Part of a small language model's weights.
Architecture: LayerNorm before each block, rotary positions, no biases in attention or MLP, tied embeddings.
Training: a variant of Muon for these matrices, 604M tokens, 13234 steps.
MLP neurons of a small language model. Each row is named by its layer, matrix (down: output weights) and neuron, and shows model dimensions 160-319. Each number is 500 + 50 x the weight over its row's rms, rounded and kept within 0 to 999. Numbers have three digits each.
A block is one neuron, or neurons of one layer that tend to fire together. After each block is what it responds to, as a language model described it from the Wikipedia text at the highest values.

L3.down6:495550540498575486502475548556535543490492440507422499523472466515479466533546508353532498502504449470512498544407424507450464592442506494485480508410539431550563442543536451547507501501514525517475369503470608416353537454523495458518510489442468501522466520590551527484480543462440509494445493455544654530529548536458473535467490517482549429516468561479449483486463474469578520459495461474423536373546547511451453451502512440574494486511466458458489515550484490556533471509575459
L3.down428:504408552495510467487532597568411613568422463546514437501467508541496544455562553517575501508494510492591498585590497468553484498418462484461453565531546549563534543560512559478494415558500478524463500475530554487524506560564414522506471444389515547495505434499464519549572470492489478605464536533470623554673527494513551425479504559508483455431488637497488523490514508536555505405471482639434492495531464575524523509503489478545439528461535509611450443460433499468504543489579454
L3.down554:516512455439621575510423495390539491538550516431455571517626519492501518543500502498536480422485558406557454476510476492477536534470535521496537509484483475456504479482445502401446568453509598505434560473513491483551494572517545494443484529521523572554467526510485598501549528539542547435495645459496522554566452451390450535576485503551517527473478527472508517514539428454540518393489459531473471459489459549385508466529430528443480561483607480516545491505451510499562517369537391
L3.down913:508392537564558515457513539575434667465467479522511457494491521541531587495549522479535501522428492484569521618568487478478502488468427544474450548572497499505537521506516572557480422518544518533476564470520553474570540526541436516443518496420478559482483435511537478571597464511483475577532534512485559506575559468506569441514550572484488495455516613544490489512509485560505524449458464524504514538556460581549535552514522506520455497430523491507504468517507465469489570435562450
L3.down986:544462515496478461550548500530443560440481438493491479463479545502538587524603512506553520501439519590634485542494489508543479605456455450388444520506575554565504537521540530548504469563483493569360576539500518464566491559527507539510571521437433556504490456540499521516595483518466555514503513506483486538616510492491512426569534576536506510491405463456474493434499473552552494424502457566546436514566562560542517534529494472470456492458428487560527537438445501547550548534500434
L3.down1023:550371490498505506424509528521498565522490479538522472567448527526538537531561497542526480469478515507541489553572531502462532456494398535508490526484487506491542495563512543477495465510533482486480522452445487471517490536491441555509478531447523524482516478487496460570563437494477480597588550508418570580649524500498552480482549537537528498458504571517499537530498581517507560476510506599485515448550473543525522535538550454535411453393533498524519436499475519435496535487521514
L3.down1132:527427520537505533433504550532415607510451451544557480530488547549510550487565529497557467505451531466556525543638521502505504450525442531497480521561530490484508542514512557559543448480527485530498567442506509481559508565548433553507495526442529548492507436489478511547584412506462478582537558497421573496633524479480554500517533535485479476440513546521523523494511530560536513499520479633484526501549455576529556570523510494505447466374527487521466442515429525460514528512589491
L3.down1217:458517522469499523598520535534436503539461506478524461489547533530460537461510511432433479591473493599455499527498514475477556528533495491475504520474531525536433514454528524615467518593558500511483514444567524514418527483522486476485486491500426492466466518503515500569525492466497512473452521488491494514537490526488453503541532549501508530504542592520429491490584496478529573552529516393486488510465583548550462521498459491502529521560518532524556440464455396510465494500545565
Responds to: Line breaks, paragraph breaks and sentence-ending ". " tokens that end one unit of text before another begins, e.g. before headings, table rows, or new sentences.

L3.down34:519572508393508525533491573485520510575523339458445364382509517544527541456558478497506442542513490436539443449497499526434402524549397545474470503471474584552545584477393479536481546536429466450412446494508492595548525497432504527427569502498553480491545521493531575422443611530542565518456496595530562501581503450500441511471554499493486549450479455548500584533480450464481554509466507443458521518492554443638473478473475559515490567495550566514498498593460547512434514496538555
L3.down173:530572557559418505509533454547537561418562528481588458499390427456502465485552451433588469478462552464427565479480402517542415488472502430491505481569524476561455517514530440468502453525452497546421550499540525496466418493462422549468481472477527506485481419476479524484481490486516464548527499461511572472519500490430537500481531466371471458492476573449537595511546459467488522558537521481445470524434561467495512424476542414499576527431506466568443580558451523523478560515499465
L3.down405:431543492504496523452530463413541583498532481540475448483463520372516554543525500461499471433517506438528531535506545554556495441533500459516470531503487517536559530452583452479544470549498520469521562498598574479449498506507479568473563474456489508461513601476486506442392524578575583557585555471478434512490532498566538430505443486501568489587539441544507523418565513503483480511478465424548471489551518541436500423451518514504459518495449504431481539474412548460542493527566515
L3.down619:452519538579534438517485580466485498552484440415518519459420543492485494458467516550506550561474583543517487553449546477508495542501414514496493473444457587577519435464524446508477549404487460474516507501548544405481507541533526460456455545458492503509486496500562508551517484557445573457508564532485518497528521462589386560439507510446470445539555471593465525485494435521519553453556513451513465470520573503536519497487425512492489503603597478523529499607521401565519549351532566
L3.down627:519428488518462530506548526476511574528537468501503538510448436592411495471520516492500550483555472495477551514431461463496593522567473412489595428625439553517509440485544392493549523531511423525475481569574444492599425520504442445450481517515480479509456503513564600534495479532568485571452422480487456504459454515494426494602515499421474559513484491490556464541517455444562450538488399535507403424524475509465508508550426528435389577501492550408505452538525555452529493476583546
L3.down899:503614549514493533530436519501450483484550505525512486487561412494494322552543476513574492474542489471508605549365440447454569447478485548489516542505487492571516530467540435481521457570522487547458484506373515557452547492462475579499542558548567531422550458497430462459500535503612541483523490576530434544495487474490607476573515569491493526621511552498462539490425508448490519564548439464484419506455539561520630519525444508524492519433413431446478555546501467487532512508539557
L3.down926:532557530441415535514408512532559456545416576469550556560456488445483527484420492582538416474516464470492467471550525446604472491439532486501497596551481452489525462474456431465500421476448571475500433529495506540494468446529574559545560535438503537505546463574463546578533419438594514479516451390516531480448560495418474547503537463536515554503413497552611379602591610521560571522508411450384466464505506490597517438418557563489454547419515576541383538553507475447495519474475581
L3.down1100:531497481477459414492454497500578548451566427509526557464411525550458634411441472434454465552428372396429508498440480513436482469515524530476567460524486384477580481495485537571475513516511603467524357502586423596468461492562488465480523484479526488445499521499527458556471549535490593476422521473467547482449532453507503485444493527507481467546553496453510501402408492487465429435604462446543487446489587518512540428399472532484471537503577447458509530469503499560465550473565535
Responds to: The last digit of a four-digit year split after its first three digits, as in 200|0, 187|0, 196|4, plus table "Year" headers.

L5.down1242:464553505551499580570541545467500429527534444481474487505426570578561446429483440458627555495443426519542484438447479523481499554445502555421474642396460529571525547498507513505459529482499537548566515533502564540507483512460431539475584501541464427475573497515535464526494524442520549513641569537503604511534511466493489521463548556446476510460407517487535498461487525454583477534498468475462477519475551571498497552494512470650478512470407439534418389459500416461465501451429635
Responds to: Last digit of a four-digit year in full dates (December 22, 2010; August 2018), plus some table-cell separators and line breaks after headings.

L7.down212:522615512421486494523484521550497496441480553500510439558484503405556435447528483497459585386474502499454429484550492486483477512536509463457449589525575577563571558475567471492445402508475506579469451478590538443552560615560513602549540454469414569573537625480525460505579493454526445609501484409492519441511594478537493554490588478510421498490482459641541569571462582451507433547564451498565544536429431449491461495531415480576478418475576568522478412454569497475428493474556534
L7.down229:488525478471449547566464436537509474423536457544595466504494505592584401524459484521557478407554540525432515484459463395528559475529509546464453523543559476500467492517500428545458551587516489524375579483483560385455471468466521528501571476551481497505491454503570398442568498468525486507480475454429498490436568501589432517406471402513405537511482448426480472438475556415581600572456502556472562478503461468474443499474482528484494480450436477525474516511481531439561519501587544
L7.down264:474516444521596458548586509567544505431551454490475521541513453586529508524499473570501526512497553520462383417428500449504458476540443607456438561527515483504513478604595371429448498537604510523527534526524478494436364568455514476507474619492514441448479560554568490516402529466605486510526525462542520453430516486470434622545500507497427510529497479537549471547489529503510527521506443427448494457516607534521555496518510543501581488451441561479468472503510498568501478461467584
L7.down565:465509452501458506472444558507497393502470573505473488482499462475493521525513453425438525531483510519613515514527461496428500491493503528514502507607549457485461571408497585539500481508436486490553477563498449467525547514532471588438393398552409568475482586391500470435411600532534482489422513605476532496491484419586486543536486464477394583481533521479543506448435534415462461420501521452432492567550542456501507479432537514571532517461552550467477546435475380528504483453498332
L7.down989:486554517482517478460500543567460557549599543532473465534508581548524382383493491467472505496474446477483410561462544383581527483468371533585471589535503456568546457525550492515468596482432466498481484487490535576529533511472593522547579473523460483448521447432442561499608503472424486554558465445475520592431524434527510419423572450444497484518463495544529454532481562440549477534465527511563470520518430539571492458443431442510423572497485474513577570356543473557515596472539521
L7.down1001:461458476440505562405490515477526503541467547534516486495547530481546526582467525594503505503456483440451503559474481368406567403514491460598490437542502431460480501436603452513493506491544408444561485560491570457499616613440463539472410399464420442521549462452533513483519487463516457485467517408502604503454538436541427564553539610461415526472564550426489534502426531562602493540544465525588512469531430424514496449467474538480560495562505452487472382456476533463512512544476489
L7.down1108:454507552516369504529507470468529361531541474449576531511484493470580468520485488535516428540440567481514519433527564574483452464503537521446521514520524524556552570580367442520519541519476486532469517530347565475553532532469529539492503517490518373505471486508504516435519524489492459473484518463555375443452563538391463579499475453554425488500568488422504519482461545497469443497563488517560495547499473456499469558491464487468537427458527459551530498504444470550444543455423397
L7.down1275:498519472525484484488548505495462437480355566486526415525451491426565491500484475525476468472489553621480433571516509448530506373398449414549487477516502400474451493516557570428477453563458450480561457440439495455438631520542539495544446433545552553529502536513480523491509449568599483490518559434362496441482481468609456506467480560523498502528489519479415486452503556533494538533461537526472520562444503452469501515591543468516484529558476478473438430489567520542487449554477574
Responds to: Separators and year prefixes just before a digit that continues a counted sequence: "| " before 9. in track lists, "; " before 10, "199" before 7.

L5.down758:531559418507461556528500428554538536499531477545549506468521508499490482507440455536516530482485510498450458481504519486573415468438501488487496474491515506474499525518501488549503515539483488506425410505531482507512479490565520519530483518495508493511574437470491501471536450492586491519541536507515590506498510517539486578469528510466463518568454545543436522534552532465492481487498525463523521450489480534557496479476476514509518561544482552513494422505550518510537546511464455
Responds to: Boundary tokens ending a sentence, table row, list item or heading, such as ". " after a clause, line breaks after table cells ending "|", and closing "==".